Part of a small language model's weights: 9 layers, 6 heads of 32 (1 for keys and values).
MLP neurons of a small language model. Each row is named by its layer, matrix (up: input weights) and neuron, and shows model dimensions 128-255. Each number is 500 + 25 x the weight over its row's rms, rounded and kept within 0 to 999. Numbers have three digits each.
A block is one neuron, or neurons of one layer that tend to fire together. After each block is what it responds to, as a language model described it from the Wikipedia text at the highest values.

L3.up217:486479476526487507536527485506515448498487473523461506493465492542485518462520473501552554458523526520470515503477504478522511518508493493490488452470498508491490471568465542536510499542524495511505481492478509494538465509511484508526455473533504473521498496497518492503490464502493512492493511520515525519523512476476489501488471480516546482491453539492532522516493454495487471515513
Word start after auxiliaries. First word-piece of a word split into fragments, right after was, is, be, did not or to, such as o-wn, al-so, p-opularly.

L3.up411:465476501502472517508434495498492506536501498441512516526506490502559504502481533516488485490461470486519503498534462504482544552486467515537494506509490535487489496488541479506521489501562509477512479502544518557515491473501498521446480515466529541479514508526504474492544488446484478478532490462486530514461530538517473473525496534499528479503528548466491507526472506486475535520448
Preposition "at" and fragments. Mostly the word "at" marking a place, time or event (at Bellator, at his home), including "at" inside attack, plus "of" and split pieces like und-er.

L2.up123:491486475483516492493490537468517493535501482482477478516548540500476514486544514542519525490473529508492509489543483466479535444521484485490512487497520514457474515492514515478477475514509560502533482485496500510453519521527496513512497551517541516541487492503467516515494501520476546494497498487467487516501534504499499510470476480532509518548448502493491512450469448507450473471515
L2.up135:452478469457509519507506516559515520525483529521467473502484488529501558498517494496525477510487531526458507520491495479478502524503511506549575495457512538523484466522500538539486508504521500530476508491495532524471499500486465488513482496521515533523515517525524477448491497474482479459488541516527517466491478492464508509490483483488505483501507466515503497532475528530497516475451
L2.up226:532489486510539475444539478507511501531521500513493488484522471451487480436531502515487481513530518459475535525479522482522531498493534532505490459448550515506491501476497476543455477504513489500528517488510507515493513478510535517522506490508550489489443502468526477494474527513521490505536495559500468539445547535489470510507445516501456474519507491505507529458481487522505557509460
L2.up251:499537491562500495537453544499505495505505549504472551491493437469477513501496497509524525497492516463514508472485495462484524483537567487493483482495490525468517479546479492499526484493514542515507479472497539506490493491519496484501515503493513512509519472500488495500502478510485544474508474511467513525511474508471520494451487508473500507505492503497525539458491491539468507537503
L2.up582:505485493477502505521479529495523525509501494507509519505516465508478518526495491490476472504523524521526498560549457507495519541517495497505515479479529512496494480533488523495493458480475505450499538504487514530503512474504500493533528506465477519488497518523486532477471485519500489495526466502497467519520514490458490514463479496507556467529503505512506496522503492526550467504467
L2.up662:515467470507479524494520492490486499508515518509488544513505500518475475502478463498498512557478520474448452487487518537507510493506478493504501500528486493484475503446484500497483490520463483513526532524494539514508497512497489500503500523478476508471541479491467501484468559500537461473497574484481460526515492507519540511506440475515551519473519523483473497484528515510493514530499
L2.up851:481509475528503497443527502519533459505465501473520524519507515470525507488472485499567499506521511469514534494531516470509494516483505448516485524508499542474502485507496470501499489501465528523515531473544462487525537497481510485487463457491532490476473528500484517507509509546465488525517462499499532477498555533520493507495501500523497497503445484491507476528522475479525516513430
L2.up960:497476520500455526484561538535471499479469531457485483498512483509509470486510501527474462490535492513450493544457497497484487507532522521503492472465475505525492554492451485493494521466504498494481476496502500543469505473557490466493530549479516512514508478507467501501486475510485530505450516506520512467505537489512490490462518498489445508503482475514480471539520507489477448497483
Split word-start fragments. Short opening pieces of words split into several tokens, chiefly al in also/along/all, ar in career/stars/early, plus unit pieces like k(m), f(t).

L6.up107:519483486530495498455482526530472489524501521474508473475489490478469494448528495533507506496494497484531547506444499504540540492501481507503506510494510478510472498521500504474474485468522502477488501513468515474438481509493528535519515538480509523492485506489504507484491493534459459469524533485534527526487509510511472446525473483558527477464521535507488498488469536490512497482503
L6.up416:553506436456478497470502501520465455542445504543519504519525504505488464486460536493540508462518509491493476474512525487502493519487521518487481444486529472483428497550485488537505483528523523495505468504512515476494486553493491461509538516506490491520507509481507518505477447503548482488546486450495484505504511513495473475531508488457536484481525507523501473515489505474503554519509
L6.up431:522525460479515539518527504549549445507482501474487481511563538476482526489481536498490523482473466552500513503526506519511523466527502469447469493512462561481465484504512533520444460463512494489505532474508493464490522482483502480503457481510521525476491504499557494464522493471515482495514506506477509509498468496492486493508537481514534481475528510525513500490484538424477540485508
L6.up527:500468499497527503478466509539501494498475516479488486495519484540528498491468469515474513512501496517491518548488511461514488495494481563493484494522529501471500503508490506508507505513478530481484503497516472483504488445507530509525516564459461494486529505513509477481494459537499498526491532477530512454479508474529521524476509475489541490521514517527517492518537481524496549490500
L6.up584:531481509557504486504509520492515497507487514482514499485531504463522517479479470524467502487525484462492508464467480482485495480446489524479450488502510537496482511501531465536469464500465499521483540501454522507476475447454536541499545512476526488483493500481481489468482527466484468492486509463487506496498519471488475484526541506477483490509504516481484470519518484501496540502512
L6.up704:483533528499518487514458535520524536521510529509495509481546488512513514493509476477468513497490443493519526502544518522507479490523448502478443501464559507476517511474513550485476462509537470448473483504518491490491515532511513503521487518476529497508507478530489482502515493500517523447501568514519546477514575499523498491434535524504516438524492497510506494520514498515485505489488
L6.up754:482535492447501452523475456511464476502486510504553548501504519525549504473477500522477489468474473524500497456486521489525509494503519477511513477520500545480489549491502449526507488512533493522537501524508504512494481485508493504532501513484537537515493543545483491513529500497452477486508516525496503563515494487490550501523500472495510470530517520503476516506496503487493543441475
L6.up780:543502486532535461503464556515483478470510480528523530511517462571510490458493528528563510493520509534491512519491521543487503503505494446439475462506517494491483485521478484513506504480488519489519508462524520490487511477496485516494521492474532461493504508490486514493538513478461498499493505499528503530529503455521500503479491500526476510536466494486493496528470501496483502531504
Verb-to-object boundary. Prepositions right after motion verbs in biographies (travelled to, returned to, moved to), plus verb-ending pieces (accepted, began) and links like peaked at, revival of.

L2.up53:491523492500546517520474504503524487477489458522530502495519525519555476508497514530510470462465521520508496508488448486543474490526514493505508535522485495489541500462583527527476506532495510482459519511551493524500548487468453560474520502484529497473508460539559511462511484479476476481493465477497481509485496463502480534489553483502509496464530484471510548490478534488520484497485
L2.up188:532501487507508506522476510496487499489510431540493531523511507469485476462503506497494507506458528533488502501494511506538447497526521508455469499513559532517501531520531540524531512546523506472497454481464488453463522507504517508485496544486480454508495506485519485469495495478486505499521495504525537489475506490500480517539551539528479449543494449502490544541515540477469456507455
L2.up413:447520501515536497519493511526512492549516483482503532511532530506479519439495532507497522454523512508520504486535489487482548495559521539481449525503508516535467490511487508521476522492454497478512514446506478543494448563484478494469481472464506511519500525481484460529501461523539503500515510501493472460505477478508525495524449513527473447511506499482463566496495514461470460508509
L2.up451:464558493492515517474473525487474458481514485511511516500500542494432505485466492525516495498562497516496473472502497490552506510535481508523487489510570567503532445528513489494537505451484531494492506518513465470487505468475485479525496491504446497481494505518522450554488479500510488512501495495465477494487482488491515498551500449503516472523531529460501515495511534516506501572485
L2.up512:488489548492510501535514488534471507525518512551492440501509500520468532530487502476499499515510527499478515523509535492497478472468474487491515510478486466460444491514537465484536580527496520457476485508500508468514502541522504469496494484453440463466515544514484503537485519509548516448525500534494440459508500494533507463508528495517502481487492497484517524465531495493537499456484
L2.up733:516458487501501504516525494503475477518532504495458509511487510459465500478522493525456527528498493466527504521477468503545517523532540498510523465519542506537481490489506456510569486500528544507515525531477510453529506465512496480497491505463472511475486536482520505494545436471482485517530464521496495485548538506498510499512497547484500514528492481485504448480491473475473492493526
L2.up789:507492478489490487489458483529506486494479454509581545462513497449461514492483512514483530512484457476503516513453480497487519546516507536549455468515502496490468465487517489453526495457490495445503450534571506481569463500472533488511501517477522497507487480531511472504509485517511483503523508512509492465483496508522479481517492523502526475546477470483512501521494529507472567530487
L2.up1020:494489522489482479538498482493478487488467500553542442468484528469504503510477482461497505498505523480454490471462511510524501476484509526550465507565491475503493499549513544501470493550538526541522510501499515494519518462502476508480491481473498477504437541521510485490478519514519530467521502497531466484486453511532515443537513466513486450498522532495489473503486488479530498479474
Word-completing subword pieces. Mainly the "st" that completes "against" (again-st the rival team); also other word-final or mid-word pieces that finish a split word, e.g. be-g-an, arrest-ed, whe-re.

L3.up923:501457469498440502465487479525548482523518484528498529478501562488465496487530548505489460522496520535556528525521436513531508484503513473515495536488535501497484535482503479532497522517497498482469519507475487493483423540481524500502512498522504502489525508547472485465524466492466498485495475492525509507516546506486489477526495515525499505494498484529528500467492510491568534458512
Mid-word pieces and "and". Fires on the conjunction "and" joining names or items (Isfahan and Rasht, Track and Field), and on inner word pieces after a split stem, as in Glob-al, Gat-os, Ng-um-bane.

L2.up66:503535512492550476469536506483506448475552490515494532499509508490512526565511505514480490503515516445467518514492526498551450487511535488477460516471473514503524497491512537525542459534537496475477509495527468515550527503488458506494509498508460504449464518493466497545524505510510509494489504502469504499462539528472484432470521480488471493450471515514520523497511525509503445511532
L2.up101:518500447488508492533490545514508460550508481468531493521534510510496465473544515527467486465497479487484478458523505466519514505486503530455503516542482539465519474470482550501531521457481531489495521529506515491513499490490534490521496506484524511518511462489488517547512517492492470555513473499502479513515485488517519524529521484529502472464526513493480537507503483510529501514515
L2.up171:470475452483453496478542486472503478515504511558489474516461493525473503526504497514454516508446525510514523534488514476496506465505531464496483497510467569489487526500478495525465466531507549509514511508494502475484464525491531529462521516446533526495524525475483523499552522494456474484478487490475495487484510526535473499520513481488518495501514496470479518497457507473490449456527
L2.up509:539535493495537523477537509504483480508534490454513510472503492536470515463472487499468475512486524514467461506522499521483503485512512500494531498551485504505472497494513498567510482525519477513505559524523500446529512543499492528470471534493516523484475500483489494495482514491502461494495504498508504493499559494503469489552545538513487477500522487493516511489527490488546481536496
L2.up737:475525507507504501502472521505525469526526498507459494487499484492566502474532476512527496543506507487469494503462535514520477520482487496522466551515463520493482520489527479512506481535474468500513483478457491495513487525487520533534511472492482487492496506555497485503506477501507526528519481498450475501518502508489515472455522508498520501496498500486475492486479549495550495488532
L2.up845:536513481513454512491486508486479510504478503468475482472536524509522548553538469479506517522509487504479504544470505473522467503500531536488513493516475529487453467468562467528494506489511518508530478546502506484502506491527475466489533493515485533501486498496475489496527517490503481506523495512545525464462475527491485462499510544455522501519499486464503509491514485520503535432539
L2.up914:524508517466476492479489516498523506531482496561487533494513503513487514559512495466534491497519511548454504504508528500520473535499496466513447499525484526464466476508508500500506500488502536492490507461501516486461454500500498475499558522527482500499445537478503521502515448479505528468528500457538477498483494499545503476526527480490503471501513506515495497492468534520535485512501
L2.up948:498534491536512519530514476467525514512469486506510473515514508516490480519482534500497556481467553496505488533489520478481517476540471524543504510461522536552510499508494491460545535539489532446481475516460496492512525510481519514467440544468486479475477491496446500487489511502534531470506513500516499491463487509475455476510508503528494513496518490453464511470506493494514517502516
Quantity "of" after number. Mostly "of" after quantity nouns like a number of, member of, week of; also "for" introducing purposes and scattered word pieces.

L6.up158:541494491486506484529520513498506497532503495481476489489545513494513489520551492528563506473560473472472487524527436470508482482500500500456476510463516476497494516513474462485523479500484530488488499500481491509505484529484511569530478530495548505495463540492485512519519481520516492535487525477464453495560519524455500511469469502516476499480498495469494499505513491533534517501499
L6.up342:516485519458511529542510479524524488493479460476536448490435501487517541500522473559503503478487538522477511550495453545527490473516467509472504504548488501493494506500487475476507492498515511534519528443501498451518539486535520506482486489518517547509476487498496512514515477537480509526479496497494452481530513522479498500520482501471557467489505496521519498469533494517487509445524
L6.up391:479486510516487490508443507516480455500488510488468476473573528537518493477518534487465505505481540499464490518480536497533543511527566506507499464521489504543519547485488527490498481493553546533520502506530477492515505456506523526478516513462469447544513474546503507493530493540496504496548445480443500474515487536483542516489467531486481503475526454459482483467497468507487455492497
L6.up414:483465500453486472566532522512510491556467528461505474452582512505508479515540518496467507514507514487519485560477516502516485514549520508516519528504494497481542502484491510471489443532478490515506499501538479461489517510505536526536484530462438507529492487495478476506522505485490534501438525463509479471496495514495513510531504514524514506515498503494542487467508499556482477464505
L6.up571:474494503514496470537500524538500481509488514513515521511513464489484464511502523513519489463521507465443512532490482512504517516484548485522475517491532492532498460501461540542541477478451473543489465518512464502455520523503493511530486504514503522554519471520500517518504505507500502462508505511492524505523488495487509515477500518544513498489538517474471463463482510559451530501524
L6.up623:542475510503516496530426461495498486553520529520518475495511519484487508555519507480499501474552545471531526510465497509481508457472509461514526523487488494544508483476507517542477493488477476514468527520490484514491532514491495499514467484540476477481516485485493516521439485512528510491534528474546464518475496503474501489478482530489538495471488481471477503466489501557497501537509
L6.up770:506517446509476465519512525446490511527507491498494518547553534515498532490475473467543507467544522519469486514511489480512487511531575509488482485524507476550528495497500525520490505474506473494472517482483482531477501515512499487521541517499498520469481506526510523509522466483499496530511444500445503478508541522479496481494534477539526509531416514506481409489505457519481501532456
L6.up1003:503556506504486489557473496537525490510488471565509489494538517485484493468506560507450501477517513521497486506502432505517480503521523532477499460515515478498485469496478514519492530496528469463534504526515496499465506488488547485535513532493453487527497499489487491494521493473513504508499538482539486490502510505500488486524519499510533457513456486480532485490517535507518497539457
Word-start after subject. First fragments of a verb or adverb split into pieces right after a subject or "to", such as s(pent), al(so), m(ove), c(losed).

L6.up77:486498507513489518504498506489450479524496453496522497521534478503503442503504514473522478485471506536461468499535492532478486508520466526530520504459499494525523498512537466494513523509479469548451566423513490500536470520504499481520530529486507490489501479496471487458519528497491511473498497472508513497481470516471528489521516484513483480498517522484481492459485508527549543478451
L6.up156:506545486478502539488485522500507504486455473535478502553493526512489519516483500476522527500470521499476495482493502489502508512558516534520493482459494514528474495492511513519503500467456526519486503486512543523532511534482505478473453514512509513484497483495516465466505517491508506471502489505534521537424505518461478514497490512519498464493476539505471473526523504526508508537490
L6.up244:516472515502510469470493502485505448533459508531503519491502524503493473486497475509519478484493491538502498509494513491487520498531514509481513484491515501428485461508514443520482513473463480505494471462528514508522529525492471512518494510506552486498494498472502494462483475481525485523498500554522554508484497528501474499507480508497526471515488481490514484497532467511503523471530
L6.up358:519531482522520509524516495506494510486481481529512490490469534495472451459462494510503471507498514486484512490503485515505515572536520487486482483500500437493499474517498461483497507482518529487494474477488508518491480512495489514482551494466529527524505535510447511518504469497501515470514500494529475500464506574547479524531544461490523453495484479524442519524470550491500500482482
L6.up438:509477504437502444507478526506487474532525501501491476492484507496537481495468550505531502522522485489501524499525540506514456525540549555506513518476531496518465527510511494522501515502483495475508498468529493528518516490517490530527553463507469476545504488486432517505488476515530479478514515502514510478554517510476478495524486496503480465502487513483488462511507518481501517447478
L6.up441:504504505498500496523513493471536508546536509499490462496490552495518518510492494468483496492475530517491472502529540504544520500501485511516532475467449509503536508512533492519518584482524509502437528516493476557466516500459502494521539503487494489507468517556515519442488483555500508439543484503529473489478536444536484525529530478513482480511482510513486487472498516471540472449475
L6.up589:487489491489476515493485520524532500537460450506508518430506472466498456498510531514460508465469515527487465525492507528466501528531505508492485472505533494452498520482555479490501504513496478478502522490519469471487491477512461509529524504453540489531475502514455513508572470459525456537496546497507526506514520556475478551493511524510515505465502503476496488473543489523502510526470
L6.up758:560491503474484523497491529513542513496486482506522506450496478458528495530493470490480480532482481522495518529484516499462540506523516530479487497529493493486500532506506471481501477500462516543549523490489477520470468490454474474546513481503521502520466494534466515540542462486486456471492470527528507517460512562508506462459474455530511469570463494535501474536486504520508481481499
Coordinating and ranging connectives. Connectives joining two items, mostly "and" before the final item of a list or pair of names, plus "to" in ranges (1960s to 1999).